{
  "activation": "tanh_gelu",
  "bias": "none",
  "init_std_down": 0.00522,
  "optimizer": "muon_variant",
  "lr": 0.00142,
  "grad_clip": 1.0,
  "warmup_steps": 200,
  "steps": 9000
}
MLP neurons of a small language model. Each row is named by its layer, matrix (up: input weights; down: output weights) and neuron, and shows model dimensions 224-351. Each number is 500 + 50 x the weight over its row's rms, rounded and kept within 0 to 999. Numbers have three digits each.
After each neuron's rows, "fires after" lists the tokens most often just before its 100 highest values on Wikipedia text that the model never trained on; "fires on" lists the tokens most often at its 100 highest values on Wikipedia text that the model never trained on.

L4.up455:391542449518586477485563496550538535575401548376512567494528445566512541529446513519437500407401493429480557496467509546536493506454540562491528448528518424585431541499534451528534529508488480478545469448519540488482516521556443495532491607524469598450468389452517523513432522506539550461537491459465570454462552567483609512510534504602548494419577471543382480493477401423506406517482
L4.down455:469551575540487468574521450522393506454596501563485398494552496474526504529526484481529538582509503532526464459549518430516594481447442485542471507457565460407533504470544546411594457531488557516458487524406519524452493508486506498511499389531588366567510470503517493345529503489533486550517449499531517521497487466544456409518595464440504555512442534488540525526539582476464504482493
fires after: "\n", "1", "2"
fires on: "=", ":", "1", "|", "-", "2"

L2.up1068:496509487371516462575519507470519518457485479545479368431480497447603419489511485501541518479487510407429488388529528478509627545528527539449501471579515534502510576484520515518454587537516511586485636596441518481541475504491406476543451466401527591503450491480435580495522489470447511509465528512458530505540456541476510516388532492500507558556587529523529559557527396571453647531502
L2.down1068:501553576578434523453456494528458406427506545484453558543525529514423566477530451511438534505514494593492503538465468425532449476472441506543475431469478519540454418464454492533544426465475495423579479564481483484481447421508588466475492587507466412462551471416515459593544452467492519394439507562532489524516457547540550541612469524475471429376472501508527436388433531476557533510517
fires after: " ", "4", "0", " |", "%"
fires on: " |"

L4.up1148:491659478477467477565506570488523520489488458533472506442462509508589558535484506515546437551392557470424516531552441560424570400448487477478437497479545499514538516592404490506505509477546450482498493609508421523519463537520409501460470531536535422478432504416529467483440587497504461454599499485542490458502524515482464462406505465459583522428576467483601547527553554430402489480603
L4.down1148:622413511494476513481480400570465517514531481503484424480478488507508413470549510484494614476526461618514447460459511486531469571561471484537574521486514546451506513525595534527516497569381468541503582388538542584462491525528457549506560512444507540494500462502437541383472367527522547490450480517479510520479457493555500519568462454518443468525471535464407472496478515513554472531455
fires after: "\n"
fires on: "-", "|", " |"

L2.up269:510520427538494407544506487540496573480441482530505576445560506483479480485373487502461419489542580537500527506562608545480508560463477589485525488534534507455549469546533500491451547540458484504480554490400478372517438448490455541440473597577581588490505457546532476534542494542522545589484482466441527506549470487485521467522519518478512394458466451495549505465504511530577487562484
L2.down269:464499540473502574483527560470561448549543528429420417528471566545533493481663467500527597484505474522532446493378444490499439457530532471506502490490546548504481514442489414518537448469416437522454476405472535540507597537526553543548502499461490509518493553520444515501442516427514496480532515475530496526431512509509436517507495531457477582641574556521405498468480527482532564479571
fires after: " ", ")", ".", " the"
fires on: "1", " |", "go", "3", " Ro", " United"

L2.up129:556464490430528443496471494494497484580421525444456507509570561456436553520461508558503478557469523517557445548437475478470529450531491521484523511469466543515481504482610579537528570462382510538543624466513490418432513465526569585512518488420560535486440561425528529531474457511459436435542515539453497518479578518465495439449489574488472472441495450564511439446527428574512523544456
L2.down129:480461551548611571479531465511460506510545518537563518464444522491569468494592552451425523419523485454474500428608562531467460522458487540435517577480480481469512484511445406483429426488532457451470476645450484525492449492526488401493480502604451493458468466553481514471479539429550534556496525499491490461500446440466511561484492431526567580532517577430539548551472543502426485520576
fires after: "\n", ")", "3", "lan"
fires on: "\n", "-", "|", " Ryan", " –", "–"

L4.up1019:391505516566529422405475520505481547441491421439464536560582550515536527542572564541563564549510491482504503489434428504478555583466514489517484524475447583585540395481578500489461491485455528474455510520599512560401498479592474469527430528559533468468491508477463448528451489511498473481556534510543458501572529538526476486526529453553456404564510504420519559480600494475472437472424
L4.down1019:461531503479476425519524460553512488524469491512486498467432538372454511412504464466421516545478441560557475463503614487585481432486459482521545538444465459467467613471461485551504611493494495512427584468547477535529500540508609518534540508576490491538514459518604528549427510455433555492517534548498460546566452514415468484471380597434509521492498472446427507481495428529562568528465
fires after: "3", "1", "4", "8", "s", "2"
fires on: "6", "7", "2", "9", "4", "ten"

L2.up341:560407488462559434594536499475549475508529489517435651550512431511488402446533502462547507431530507544423475533507399483502485452531567489493478490615509480499526472508453530397570482504443461512496503457495461478570444477518450422565449573440614528579516528464454530522467521525501539464529587452486551575473390482443608592485450451525540591466504515589562547537511548394551533530507
L2.down341:421561490467482451430563460535452572453571474426513418520539563482558566566497497486543514541562458478544481530506491548487438594511403521506424485431522478553448473454559483561444551520508476437517470546493517488544578632562532509429558374536475484535451376547440420527449521377574521519464440437426530446549543547522440479516493564477442517557555430545529561416485490525467466487529
fires after: " ", "4", "3", "7"
fires on: "5", " |", "1", "2", "rush"

L4.up737:499540511553525569428531437496508493481446605466618491438477390557481484443387549571459480353433523584464512541465501545539455448515428471557502509504458449524381518502515512450491518484519521495516619517547486561577461477458491465502503532460463550448536548415513552499490453512475420439517576470515550361447504433520524486483520590576462482457535572462479484542515491496514573516516
L4.down737:451514567480437416530600541514547487576432455452496448541475440542441584507491491560435437496381453464495554574514503509519485482535598412489464484489521556446514534490519515509474522477490557553415524478535557559458617509521442453474411518484539519528552547510567472544440452500454496458569488509535529395477469503532499563446434434554578529487513471444436436568527563542461430446480
fires after: "\n", " Win"
fires on: "\n", " |"

L6.up167:564517416483509483459465489518505537442504412538497484518459520463514510534404550480487503409511489475419504520443501447443531490460498516477430575518462472390525507509515503492466499428505560516442572496560507487503559597458430380600488520465540496410387483529499474540547398455528449504562422467454478486478477522449492495549587487517497422473397474504555555564492571562464514537382
L6.down167:393457621478481506506535547480514544552523511448480432434487534504456478512496498461517531481545495507592570531607588468616469402476511497524560438440506513497465461458458537437577444521488508479466488488511531568528491519502481528479453471457499560449522446452500528481459458437465466557418564471474517400489477537449558533385446458543500477579468462498444522521487500357612480469544
fires after: " |", "%", "0", "al", "s", " Jr"
fires on: " |", "\n", ".", " November", " running", " "

L6.up20:485564548482501516502500523547501550531494408548529456491477417482524508498492475491440574574539514564444539507482495481614490527391494528598506480440481557511550466493517545546548535513365521440573523418444460484412465535505536466494520463453488378501492526526560457553524493452465590509523532528473441611463492449449494348554418574519517416486478625543485455476439496494517469465517
L6.down20:426472590579470449505546579542488476484461487439513576419534577453539520515535523463546532443438468567455507539451576480449591453464496593411525550524539559482436495463555516374572415488543454435506464458528455493521496460491481456477426469499431585492523460510433490484413511468521406580440440437549577480572425597569503471487505466502497526457500465536515552509518557474499498511599
fires after: "1", "2", " ", "5", "6", "4"
fires on: "0", "4", "5", "8", "2", "7"

L6.up828:574536532532560505550484527523537395451531468559509439393483483553453541480493474469514504428450440597537453458492547425474431483540427567442535541518454482530462460479566492471549443497459585499445466470440525551426420530532577450509452538484480589521594532472447550537462426499510486470451441490508503499565442543477445483575603501522493532554518458533469541493569469494426461494473
L6.down828:454525518511528441454607426502535504453434451498502440471446507416592505477529435476422540533516475458470426550543500537510414499525537516541420466528577464449600496510447516541452556438458428442513500384605483499608485454359534506419547556536589407542497505573599395488564645556467520506551553469486529479492479513509534491505425460369533499483555438414517446512528481501547555491445
fires after: " |", "\n", ")", "-", "1"
fires on: "\n", " Succeed", " |", "."

L6.up796:485428482517523515515549575476519463553463509531561485544494538441457597493492602471527397516428420545473505397532451471532428588543545447534576482483553459574503594428577444551584493396495505465473467453510503552493567545521489522579494561456559512546482449572477505516460493527527413484418508478431498567531467501491487490511542531472502512517553543620505513468484493514511480527518
L6.down796:478561495434476393493562494552508521471478506509506418439534502483545518477498436501530502478482608426594448573467470467444542425459584470438424446475449492525499480538447562519516521517423432488545649567584499521485400454532490473496505435488502515490483509413470445484512580413473484593527551428562503495481520495518495541458495427515483549479606495430575485474515550478483528525490
fires after: " |", " /"
fires on: " ", "-"

L6.up577:480482499490448533516550532524440436569520543512388481425484487496412484439491503497515488529513534583421556527534494637473440476453539401507519449450434604567504480495495412470454496460527463636468468498509541579510532502489454497488454631558467542493501531572441461466454506655493392460505503617599545477526439507493532422488588490419514498439500498573429503518526559510426545471457
L6.down577:442576440626538529432481422533599576457505452515524617524398475506577562543430425502438455520461512523529487445495521484528505463474493581440529484563528466433517542573438549600477495580520548428479556509434423531423500520492430430418527464479502473470445462426525455570608498499446531527462563488485454466538502488499511496433471427574565504526597461513579462523497455457497417475646
fires after: " |", "N"
fires on: " "

L4.up458:537445526464541577494520479588410587550482528502540546408516459506530458397473566561541536519468502543512494537537460519487421547569483521540498501429565564384460450496398570518455478555497496541504562568463517420437565618516468449578457576485564461559457509504515464463461500431470559426534447513513506556511512513524542461528503478461433597451549492490505495583547544464450529630430
L4.down458:493536466571460389534530583507485439558503505506475474542462450548449568503513570439413540555532395477477492498469590458533564442430524467483501528469516439570495544516522384523492542482541529487507441472493450492544437517484501552523513467475543543515546441511472552575511369501495501546391570477444545486445495532467454470466612555517499402503429471501528496415468420491476484467465
fires after: " "
fires on: "2", "4"

L6.up168:496496537444528532427526579492466617446508580476554497513584425459491496542521502485507444497438519509522512512487486530575466399429511488511562553439498557452463556487548483470484518459498562437544489404495505556432470393441453500431528547494530467408526522542415473401576542539446348458451421494469505467480489546531587481538556485610609500544439600540563551557416498492563520503573
L6.down168:506484533511448414514503440508536488580501439470417528523466575530504565465442504506512539529516403558464519462499457489436558561554485436528458500480512555594492498603560486519561578405468529550430533582538512490459497518508527502478485574477512507626479540461552491558411477482497559527548522530513483461500517416550353457455476461430466526512583521511534351466624563556465576535622
fires after: "1", "9", " (", "–", "0"
fires on: "9", "5", "3", "2", "0"

L6.up904:499514489501487494503562536474535528495569518504589384447435559513465447442559477503582548431467489454458446562612486539480545553639499507575432539461513535527507453484440525420477495474508583472568584492486502509489587495476542481481452499470483532452452529622488460434449466512494609482444530597502512517430442532550487471591510510481519478565503500586490587548563440470584468511379
L6.down904:547487508465552428497483472449508538538435541509533505479636512497476521484511510498503456598470570521498491526531539524554497406528575478548539543447517589547479461457562536510456458509495391588452494494573369483487550479525569521452474588414508437495465449488379493476552521421501486471489466528468505484616530480478566424427524447528449539473593485532539415553463510535440504494524
fires after: "1", "2", "9"
fires on: "9", "0", "1"

L8.up722:514428563444609510441479599427584400479429476605542468538511533523476501488407466447406562599538602513453478427511579504627545542554553414461489496532515467502532489458583504505481488464434488476458537433565531453417449453442504511450553432492511520542402486506479428554534490560482563497534450445496490468464491495568489464619414471463393513514478489589458579564403463498504478452510
L8.down722:463431507585467434586441542511513612581503608576497575491550469501518451584505542492431411492539512502409537542483484459551551535524532498509434513510516491563481526434395528498440484500589496536477461550419409504546486555468538489603465505523474541480437484440490442506458491480475545500475578419473626574461425567504489572545571471480611435462441526443508498508602536511490531501510
fires after: " ", "–", "1", " Un"
fires on: "1", "h", "0", "2", " "

L4.up877:416482553460478443532498485417527537446428476550497435582618558550454509534446590532585525472548473518538409523507524532588507527564578442528471545560513507457431431451457483537313494443468465490505523535535489576509434555584433460530462647486483532504481387540516511518499537477453538486555546561521609547437584475481540472449534471464518589493514431530468506510590463499407368530447
L4.down877:531481480449475472457531468511455467507430523497482495485456427517521461455526480501505469537490519476480502496518484509473483478503469565465523462448462559502553543573557483482588512509549537520422418463515538438471594479452494517442540446567497610517558594486360481599407451509537477378471458525550503548435497554551442400519533529480545438530530457397543526436440611522483518503538
fires after: "2", "0", "5", "4", "7"
fires on: "2", "3", "5", "aries", "6"

L2.up122:459492469498516490508413449545525537515512479539601520540524500438490471505539408549521561544486542433576439572539494502461493526575420460501519488437524497452484492512486481521491465462445473515628444460501466486557568557467455511465563479502471502495524529463529485528574508484499522464508621521466537600581493478445530425474565474521500626541449398542500505518459483546534519488451
L2.down122:487499532508434487475520528411512460431526522528502468451537512521484477496401547379492425443466413578463500481516551439508515473481610484492540461566476582474531511455513514521518574561528575472421516557553545535469424539533469554450440538540559505443534443535493527435518508526493518548488517529527553365387536445444474575502521539565513439512485586491480460593491489523437350501548
fires after: "2", "7", "ed", "4", "8"
fires on: "9", "4", "5", " by", "1", "3"

L4.up353:563509512471469474494460558514469458467483552506503471496521521532476597555473407476501469497508495470586494555477553519563552567441456492462539528447457492550414512476417484357548432536567509500563467451473468531491593539555428491514498475448480512485520370485438577489631423485501455484608521415441494440514468536551545567531442500577572489499522572599439446524513524538537599428526
L4.down353:611528548432560567485560518532456474457485388492483431519564395443483500527437580534540473509488544566503421514581550555448513543515547509507490477546509549509507429470534534473547471574477516518600440464610575556487395492529438468442525540495504546525495487506533470465463495488569535548460549508540496483517474467502498441546483488462495482350479533454567427594475470529489442580549
fires after: "\n"
fires on: "-", "|", "==", "==="

L4.up199:498551542462565464559556473424541485470452412570440545440437501511548547510478421511501581509480580518559490394468598473463538481530471495535562494391502536487483437552458568513540470469596517465582506568474500480576506513542442434546566525492476529593570442539490573460499522545439460583510486457505491549585581528498629536450398387447471473486504448538533552478394406483545500469455
L4.down199:523556495537504448465493431591430442515476536442479435500590526451426447531485520538512486509512491608464516581490418429511518404547458545429435436546531494454492466479492464526484507564578454519546546388516441557428485479468564609514443447531424484496456520481551495472550481585568502456488532521525560416480477428604449422567567538521576539482511533473461500507531581483454470517461
fires after: "\n", "1"
fires on: "-", " |"

L4.up721:471466535500586463637504460499408470457486453525500570525508472649533517443539552576504531504496561531570500539564467567586504488526562536483568620409547487472515433481559517502373594518561513472474531481432529422432521508473470515445496498590515604485462501478441485488486469580470482517595588504483403512580504518604504594484522537495550512432591447529468541481452360403613517457594
L4.down721:528494498559478508428591502519501458561507516542469529413514580418616492538527613490447437409493466442438566557593581528496492535403461508490428403513512530579520471495472554538495404586490638492455519574561469473390497544429493394524495538485428443513379451502545569532518483418596500536549502517481602455477457512422486514493473462470537427462390562439565483455549514577420524579507
fires after: "\n", "|", " "
fires on: "-"

L4.up728:473508564455540491668523516525489405526459520472468590488509539460494606432488576553455579461492542425493481453503494575427493441476454473536488497453489540499458478494471556520500558502464458560511424534599461471591439457601436574530568538517528527463554553523572542418558411546499460532492512588451381490502503451506482401535509520509533504560476523458443508504419480461468526485549
L4.down728:425538450466521523469479413575499573447549495594532366537467510554545461556523428444500490520484444507483483560568544547546575592502550587561452490392436473493573556476549438363450485556460554411548565439460512509486586501409520438607514471563467490449495512475535461477560543518518511530476430465550629484524527581537518496574446452483468507393581411487584553467570492528531432447516
fires after: "2", "1", "3", "7", "0", "4"
fires on: "7", "8", "6", "1", "9", "2"

L2.up184:562473469487501472514485432508507514502486460569498543504559466452568521484439488394483583568463466481475528558541442494585557589450481619509540556544577414547499499450498573422492568466500476564509502501573515446532587515550485447499500468492509502539420447455470361556610479548547535548489450449482563479482520524456442441517510495502518453461520475595493495421428605514498515483426
L2.down184:529528559516459483537557573481501558565496546401456450542481508567515456536512453576558463465517516465469532526513523567408442419581537409513526512525466609453588497478478503554412472508537509433514461412385480461442488464488481521535467450473538551435544646546552556479407471392520519415532453515491427479522493602515574508592487550536477566549507545409536478511633515577452477451583
fires after: " ", " (", "s"
fires on: "1", "0", "8", "et", " go", "3"

L6.up90:464597493456509472466524483413554476493465531526489486529487581595544549489482404515410499496568480466550472529487549515467464458469565474464446413514445557618597560464473497485587557450535458497529446512580466572499475548497565541481439455472546484568553475418465415606433409507463448485586569429500504457439414474500533439579439435602496471426483499570495558505501570462435557497454
L6.down90:539421477431444510507471429491481524495466534484498443615525485464469556526515556469510579491456518530488479544508570505442475434566487416481473449469516533596550577520555466543550492451539443529478570483490478437377487441552522498522492518477505478424450532521453420375515580434549518471420473489548569584552432541448567497467513541494528545501494545542572558571558556396581488524583
fires after: " ", " ("
fires on: "1", "2", "9", "6", "4", "3"

L2.up149:446438522509523463472575452444471511537567505482531414592564441524510531454432434521489556429494574529525413514521651571455476429515472476499445486552517491558454538415574544565465555365537489565515466427503520477498449596568543526560514497545483507548495441438462523551558461495490511480536451478613447583513452507505499455578609457499498555505494547431482448427467485438512505461459
L2.down149:548498472508444524446504514546497483496483541519400560483430551485490511525572467526571512515547526419494563468511403498565498507466545547465596593480500483475545456502462431510520447533453537460418507542471541535560558445545538499467552536500505429496503608600530469486510532548523475468436420513419502441450578480508509551462447527535473522532447466458486536542582484577423501556553
fires after: "0", "1", ".", "9", "–", "8"
fires on: "9", "3", "1"

L8.up201:429573489443486480478480622501559469453563505501576513520492576455519532596477587535503493342550500608427511522467517543499475530550536481485496540434531536497408467420522526485374407401534610497521599453513526465496539449495424592482586520491465496434600476425530405392462532523467538505419399517508475460591538612481565576477489477447529502556469509543547486476549523591524472481485
L8.down201:560435574470525501466546507472558560469492530474460468450364453504487489535564518464482484534508468401497573522494451464477469498533525531587488458573531473499420502539516458509520543569407465514480449571506404504539473536532520455469465432376551533509440527479455533454515504513521500496431534496577529533484443496556487566337550436513495472447491541487464499554422519451464545573463
fires after: " ", "0", "==", "3", ":", "1"
fires on: "2", "0", "1", "3"

L4.up1128:435540513470491520497543512448488431453591423374509582583509489502526542523546505468487536471535510552490552559515515514527514460518519616539484517430499419501552528523520501460489432429482450558562514456460510466520511570485492408532435514514493561478541501527488416426446528524488514542573560489556454447413494472533517498520583494459572565456605511495557507434474411642410473496623
L4.down1128:571486484512432486500440377598465457492379517539491617444473519457510458496459521531545491520431511510536495510509506594473482490464538500516560474496457518442453500529527543552434525525488554361492521503532476533469468382565529555507517435560542451417435503435502501492551503444518462464487488450451549548474494461498531503499495528465448427610438481501528424574566543439626538528455
fires after: " |", ",", "\n", "-", " of", ":"
fires on: " Pa", " T", " Ka", "S", " Jo", " Mal"

L4.up1129:424543530533466522541559418474508601436554417465551489424606510470472583621500569499464576528508468523520528444479612440574541413507493491580517459492495578502576493519489345485526465488453480593590558489468504449524544541397462541538496468471500587544526499448506590536466471463435560485530536496556462459516534386476454635412558576503551486399556535467476463592511417450498487593546
L4.down1129:559522595503552459550466439538418483496426476523524464547600554583515461516460456529548396523458483589496540543469481423492451513459431438507533455443501520478518515533483470461476476552495507540532460561444482530487491449491548460513515550454475476421538468413533581391505441463463549504521459487500482427499555552439471521548532408489542491424546555470528496447510514517524461467539
fires after: "\n", "1", " ", "0"
fires on: "-", "0", "|", "2", "1", "7"

L6.up250:549504565375541528506571539542394475565453537488503477403558424510474451504452427447463469383562567444601440420530427464514484476452530478578500435535519461501511412510489467465562583466490568477473549558425496481525513543571517488528518508529523567454508500497482505547364487483507469500459441447511579485446536499539457583383520472504585538461489491395474550522568508495558466592499
L6.down250:506525585578477498478442388520567500484531540556507475499420627418503467541602462446579504535420487570395413546466546567505532551484466445465563485457632481517476521528551492455471437424502411582538468487515505465565440460449512425534454560550547463502465450512508418479464501430576603499496472433431358480578538493517489445573536437421472443534611464482545502450464471562499506526536
fires after: "\n"
fires on: "-", " is", " be", "th"

L4.up345:530580472500486422517503561377464531547504444562528532470594458489588436504518489469438480552507407529497512490498575518495522494451599441620358465487523487590415432458456556468500440424537482478504513488588568573516546457441473471626426472563499419527457448565502483431522471526477531486502427524467525503516481462437447407504530485507494461407520540443557485501448379530529511525425
L4.down345:539501502533449529484575521562483548463421506438546495530440559448435488523513469444511595486474498546453507525450450522472485472602349567458449473528616491543517564465477479413517437467452449476540534484486457489458494498538504492480482571492489520445502491476463460532559479478635488449501460470591597595530428582457485497448455518508449539445562548482432515492513521537487490608490
fires after: " "
fires on: " |", "d"

L6.up902:460453490471552451456467552403489560550590535539465483492529496505530468510486405551534430563544478524452519564542516495455470427446495460548602535502463571514479557393489490526541447455451402491479462510519490467501564534491502513539513598513577504471479538509550455534461474525387451539465433448573489510498461544527548544491516557522414561496492413537513527490471513574558503656456
L6.down902:550430424522537433524486458548496374497487427490452598442453591491464474546518590487518531476414404524502528507498482531502574530446444533483535487593562486527509438526535524527492489501440477510522382510483397528445530458486528491497464554410421470512561450446399539545542558551563475538546564487490508562442562471453435460567453542517532512607540499553485463468545464434455507451500
fires after: "8", "1", "4", "9", " People"
fires on: "1", "'", "7", "9", "0", "6"

L4.up260:468490499592590554558464516548541475502571496537519536478502455482462519443544491536538583534587482409486492410477496498578478466552559555450559536529538515499623535622539428441500411483427542531366624439446548492507419475460546423372454536515466404491490576499574406538494419480571488576475630445471463552480354512507513468443530526529528561501511501500497607572436496547576456508516
L4.down260:600497511402503456534499519514470567438357473537460467397517511518494482551495536434410425443484423555507457572572473539421482510365440566503486494389433441545487459446541531450487595509510493426508484562502498472554528492510485636548538476504565568499494425467487486511504508481499560481485472618415518431528613548423427459559508436444469438495479432439557447413590616451386504501446
fires after: " ", "\n"
fires on: "1", "2", "\n"

L2.up351:540522629488434441504431528525463535451491471533461541528539483441448442476459559525587443543518598425468455600544617471418487526546604453544425485436391476489442444484583533427489550436478497518534512470617416471520541433593479554548542544415613412448509504465454489606544484545461460582530529579534481486552429498515399496448346556534444456472482528483507519511552532555475579516504
L2.down351:418452386521579561522571466487594516596525510461572462509454463593473563588478420581410590492464407561482553453478419494602577460412459412492594520554615518544472584449414448529579456602473598495343516512473508518615459561478554401491466428558462589568484505526505481520500507472489465497532488425443590515484546480494517532542569503453531480446555484505556523554536431511523385469489
fires after: ":", "0", "5", " −", "3", "2"
fires on: "1", "2", "4", "9", "7", "0"

L2.up592:523512496449507542573536557487343444488519510456529535535581574571499506449506526475536479522479488551472470503543507556553560510445574509564530538503567537528570557487572492524526489520494576447388516454466493526455575474539503454573457544526485517480431564479404594609562564463434535520497553442541453494516541541566620446543506479483482542436572565512542573489534542532540511599533
L2.down592:445446458435476514441501513500554492477563558499519448513351464479503559497541541538507571508488439530499456491465516413464440468549459509467468406510441468486508486441447466478560534484473583472594490562533542427472424490473506474405500490465553469605582428511619495511472438527539484524520473519423443457471383466466383606477521484526507511481365441500454498483572527541520490431505
fires after: " ", "-", " the", ".", "\n"
fires on: " As", "s", "e", "ar", " as", "As"

L6.up380:413462529397465487429562482536478501409467536473400588565501551551434530540495522541486532500546482499563471529432508518513483520506447441496411457551452457456521562553533468496477445500446501502544506463531439561448508582390448493481526478469522438500525470495380472417437478542492530444436493485441483441494536494522580396445554425493472515503537507423470528534532508525468460522476
L6.down380:505483554461409473400548512489468561564530467551651481433502499524484431463541467448506507570494541586398564495484557559575504470498458444552544561492496437488573378552466546403534525531546471496519511518495487546354631556436450525501463493392504510475491540566416506517532435510509501567593375529509468526461513546557507547411418458463537414475446526458639517524434477479493468597469
fires after: " |", "2", "1", "4", "7"
fires on: "\n", " |", "-", "1"

L6.up1103:486466551443559548489421506435541550386543533530507454584459461442525524429512521544516456494436441570489465543473515534415484568579491435578493491538485491553547509615443402478438501517520427456437521486487538557442431455504520577447535468531499550506518470492436514534593510451454498495517510407513490509506550568571566508502513521546531446516488482530490525436546473568487456542510
L6.down1103:426414539492475568509563499552504622431517548445370503465506500442367451398624515475595427529466560423509488465541541543643481509463459468499561485524491553488427438505496431529530471494529477518434510504535468474419482459548520448526503547537591472500484576414554525430498544366466442492484400521484540582551563556442591430497434486547511517441487384479452469495499507475482526417504
fires after: "9", "2"
fires on: "9", "8", ":", "3"

L2.up1020:558470429561496468481521450549525464554501483479498490497573474458500558503420489581498540492496469544505462428489569504519529486505477585452512522482553499507490554529449472526345529464530528566523491478553554561494602427473545549500410432627513538500463536520383489524514433468470486428471543541522463482493615528425527565448559421563519545487444534536467511513493490569610500533382
L2.down1020:407505508463406546493443513464502536501508507570442477494507510530532447508565468400496508600541560517457485516483501504483497509475466466511525503525488474479515398482578539467558493540565375504459484529415489474470472606523585480488522549439477499473434445494566496443472540572506473474560351492427522463427434496673503465521438529403481493432497429417536523451542466462425437453537
fires after: "9", "1", "2", " |", "ru", " Har"
fires on: "9", "0", "mond", " Christ", "st", "bor"

L8.up634:568538531425498529501497454444494628623518373518507471468531490557447581504513477464467513450479556540506567489472562498607383461525574531553594515531504542561523520444562514477464457437447440505485478479533519469482490501451541476520544574526463517546424483564528536469506501618556508515474401405549546503380483598497452495614631439507498394534583519499446474559460438497579476549474
L8.down634:486483489455497386526512506565543477443523561493459519487446626404547507537438455499488425461508425445506418418544493571429579503392517504514431553593535495443541499514499484542586533548528485452437496453508520519572466510483528536443486470493546580449570425523453511511478549445503401543491508474442493552531487478574481508396478565511498646484541508451554607381528545499446531530600
fires after: ".", " |", "|"
fires on: "\n", " ", " con", " Al"

L2.up197:509490531533503499437499591491517452468406525544511486491562414474497418560528548473423508528490462494395461577422446515601398546431500517436533407614520533502437540428545433530567487515547427558524468416534422588590429485585464544525497446542531471623568477464459506488512608638532564515454541471502539457406478549351558583483489431542473504430525481464458453524558561417426499455392
L2.down197:446543445475499507527541431496555525606538525585519381518497501590468588515405495575543459498454534522501529472554468529378563493546530533569472573391499506471519442519432490485521550480498492513459515511469481499406519514512542461530532459430486543419474615498593504451500400461529552389539518430469511519562560464636478511482430552404480444550524450554593492484527411502595514489566
fires after: "1", "9", "8", "2", "0", "6"
fires on: "4", "1", "8", ",", " |", "2"